From a checkpoint of a small transformer trained on Wikipedia.
Size: width 576, 9 heads of 64, MLP 2304 squared ReLU, vocabulary 8192, 65.2M parameters.
Architecture: RMSNorm before each block, rotary positions, no biases in attention or MLP, untied embeddings, normalized queries and keys, capped logits.
MLP neurons of a small language model. Each row is named by its layer, matrix (up: input weights) and neuron, and shows model dimensions 48-175. Each number is 128 + 24 x the weight over its row's rms, rounded and kept within 0 to 255. Numbers have three digits each.
A block is one neuron, or neurons of one layer that tend to fire together. After each block is what it responds to, as a language model described it from the Wikipedia text at the highest values.

L2.up187:115068114126120131129086157149113137084101139122124152156099150132131134119091151117094144164134130089142125164163077116145164107118128155129150099134150133122136129120153129137139149132139164137111142105131143153138099076094167118137114157126154093146068156126130143120116095122130154147127135135118124152143113105113095127100166111171119110123211145160154163124155108089103136124112
L2.up284:130137153096132145127098130142153133092119165107155090154127122124060100128092121078123125110107206120104112112145136116080139138118161119140128129112176134148119123090128143128142119121134093091108138132143137146126102138106104084122079140140127112123129140132135116110162142136131137097145143119149139146145141040106117160135158128129107120129096162139150134141157147071080134135106
L2.up793:125114112123157116123125104153115160102121142142158119130112154127129123121117145122145099158111142148156121083169109139098155118141115111141133095139169138167157129152130143120129126098113129129132152148103074103127137101108166102138108150134147114120116079128173155093111081134120164128116120130166129119148113102153157183137134137109153109134112089070138108120129112141129147176108
L2.up892:129147139142137096090139145119125132176087110094130117137095125101106108138120090106129128116111158102144139108112119110120143159149166151173132174107135116135142121118145136157116138127149116117118182070138119180131164136165142150123118131136161138170092116120107120110123141137124115140150090119111048108137141127106096121134123166128134123108129098113092104115113145125100164111061
L2.up1126:137113152131101116138130114168150129153068140127150114145167160172118147120070086084108159145136158150135108182142131144124146111102138166138152131136144110102129125155146146140126114153178106107108110167115147139122120132177113126115124135108091108122081071143179138115147111129116094067124142126144126150106130104124110112165135115146089107131107136152173140133128108153114140141103
L2.up1331:199130118084117101116170133136117165128136119163146098127109148163113126109081098152104136102123148122152121134147141164092089109181100149153090119116108088152128097144105116080123176123171150152163134107117148149138119170099113095119144114110186133100113102115116149122121089136158105141134119127123155110148117110156117132152144132099180160151134153164076117177144075141075106125131
L2.up1394:092121147111095090110135127134147136114122117112095081105123137148114104088105110078120151141114140117161120133145153117142136138139143134083061119091165123165164147141130132098146132072135133114120169134119082172123099134149139121112094143141150097114074086126104159176135140158109159119113135102131101137139150047112145130126143050120128122136152139165097129137103082117108131085114
L2.up2170:154144119131143114090062149151122139130156099100161135113129149166136091116116126068123112101144188132143123138160109114138096115149126159166160107134119100127098125126122131126166126137175144126103118110084112116118133136117137171135133127128129122067137130128121142128116132111126111118143120140140133157094152067149144130133113129106128136105130142143122132109159128145129142145124
Word-completing pieces after bl-

L6.up182:161102128158123115110134127160137103103139081140150154169143092164159102126107131098142153162066084141151158098141183159092101133113130078105159128120121125161145103100147086164098132096154127145116164118123107140130187145127137162133103094123131133079126141115138130129149145124137101141132079103131129158161139139106147140117140116114115107142124088128116103179139068148167112131172
L6.up303:147135160159134115136126132102147142162152142141118163140099145123142138129110077106162139164122152142137119158160094133115103168158098117132135110115158124138129104154157122126136116165142123124102150124115123138128120109111157171188101127138131112135142086146143112166146162129136139109081105128157140107111149125058147150144128114134098137095094133159137124087130143109100095109110
L6.up423:094102154102120153122139142149158104135122127147154137159132155168095104133126127105123107119103148129121127104088105111103110176135138123155149073116105087093088117155128150158125124135140129135170112119127136132092156124122174144130133133100110127099131108139098129135141119119139173184153186123155123163088161162152165138124138131104152125179160124116144109198156100075136128159124
L6.up1170:154119118167155167153120165152171106149102166115124168107112154144112140131127145139132116104103156146123140105110120114148123146177127114137131152147112135106137134141161141149158111123119129187111156116187148124133129092146133131113118155128145114183119126129097109196107170128094153097095093126159155120174135126113129136108146099121116180140119089098139150153124085112137107145160
L6.up1331:176111166114093130110111129112126121138151178137137130153131151100117130116152133129151122131115127149124099141152159159137157116126165190082110120146145132137121104088144135107143116126150127130082145149149146117110126094113096144129085133132118142154153101164121163138123131133102117133117099132182140099160133096112143129165148133129146143101122107108164084124157100125132114105109
L6.up1387:135167117102108173106112155158141183156100140155102177128114126154185114105129119131140142127114156125124140093166162128084107124118126185105111125138125142113114139116145147141120142134127155144114111091124120131131134119078144133077154111119173097136142076140090125092111184115150121110145093126183108145108150097125128128147134122104103116140134127074107157135139112123151143110121
L6.up1988:153147163128120102123187106095109148128176141093124200147097139180130121121143067157153143149104118139145138136121143093145121147103104140134095107146116115103148169129192132121155128154147123106127129125100105135143106098158132180130144121124070104120116108107135136161141115099140151144068141085171149120092142123127133125138138108123112111143164119075155111109128104169131095123102
L6.up2093:135154175093127083156132157132150142153129101145119133138116118140094112133121124135102167111144135162211174119123114201160119175146149118140119137141075129096097140125138116116108146118134092143086101152090126111157085138125146144120130134120135158143107123132118144118137133126127163112134094123129138094099129132128127119142157097123106133128128154121127083169075145170109132066150
Wikitable pipes and word-middle pieces

L2.up65:150127110139131087136132141154101103122182118137142130117152068152144122147114113153140179143135127206122110152160172093143127131190091101081106126124152167146129124155162105149129130114134129153167136127164119098107164097150136112118132072082103141127116124118105164147109177133099140081118131140143133132083119114132154136117120142122137136147121155120137106168163105123144116140166
L2.up131:106110123111122105108110120124143153181087122128099124148115099171179113111117110125173112142149118103149109144125145105142131111150122142142108133146118109171140130100092104139115135107163144116131104101137104144098148105126118168098122161088135134100116112106179091152150158166140106123121112142124142120114160120107134146110105178085128113090117109188114121127132118130112136150150
L2.up238:146110130146123142141122105154083084122154118139170152112165122155141104111125110117122141113128125130117195096130093086127143168103106133115138102096143109117084149130163156136100131081118121116155110148149163137153127112133170136169134145130175142093115169123128168147127128110095127138101181128122132126078154144116114175071116135109072157108158134153115124095102145129136129115078
L2.up381:134154123170125147092159133148133148123150089134131125146143105151164151131138125111110139106080104143126142115092138131152120138144161140139126167129114160123122122133161174169097142136182098129090097180090115156110148095124115126140133152120094123142104093129128152123102133128122121102046157140094087141138104131077158144168100181135119132105145124128104172152141102106161115169104
L2.up636:137111126094129122140160130125133116080130146105136114116119116182154171133170111097130108172131126119132096144129143129116144150082106169123091121111117108150114137155140129113077086149116134105172107105190112103112120134132139144101121156119123154115089127112135166150121154158155099161082109133096153147099121118139127168102124157124129144166130116140161118132127159089121133175092
L2.up957:113154175084128150187076100116141151121134135182140105124126128125134131145163122079100111143090162118112132121165107142167083177136144146122157132130112134135118175101129178142116144172141143099160125160151131104110178114121132144137115142107155126121145078131153154105150144123125176145106137118138107170102138120113150122114136105106154111107139067104122089083149127108140141130094
L2.up1035:135101146101146183124140094152105115124122150123145100114090101163142133156104101109127159111105109184116148131125139174139110099092132124133175144137152126082131111157128102119106181139116136115161084137076100088125106106130139161125141122116152120140117105114117129112120127125155147100119108157116135171146095124112127149091101126139130140098088102118118111131149108122121139167055
L2.up1819:100157119111112134146127127145143108108150170138105106137135157158163126093116116141173128131142137081148115136102117126131150096117115109087120129140185085108111121129123121120136164123166138140151121122117119120133124131174119134078127100140125185132138059135132132174172113118118149120110173122135122158123160119132113111111166146131153123150135142131119095139141099113130114127132
Mid-word fragment "c"

L9.up598:101135133120116125122086125122086124107114112115108117137118129121173154133111155084136147102120162127110142139140143175103152128129124114129145118129117104117121162123141113137151133071182110106141111156161155147075163126120130113121132098147153101089156119139145111140127088175123076151139116109169131184132141138155131154120098079087075141161137149126154173131115156141113154117143
Mid-word pieces, heading equals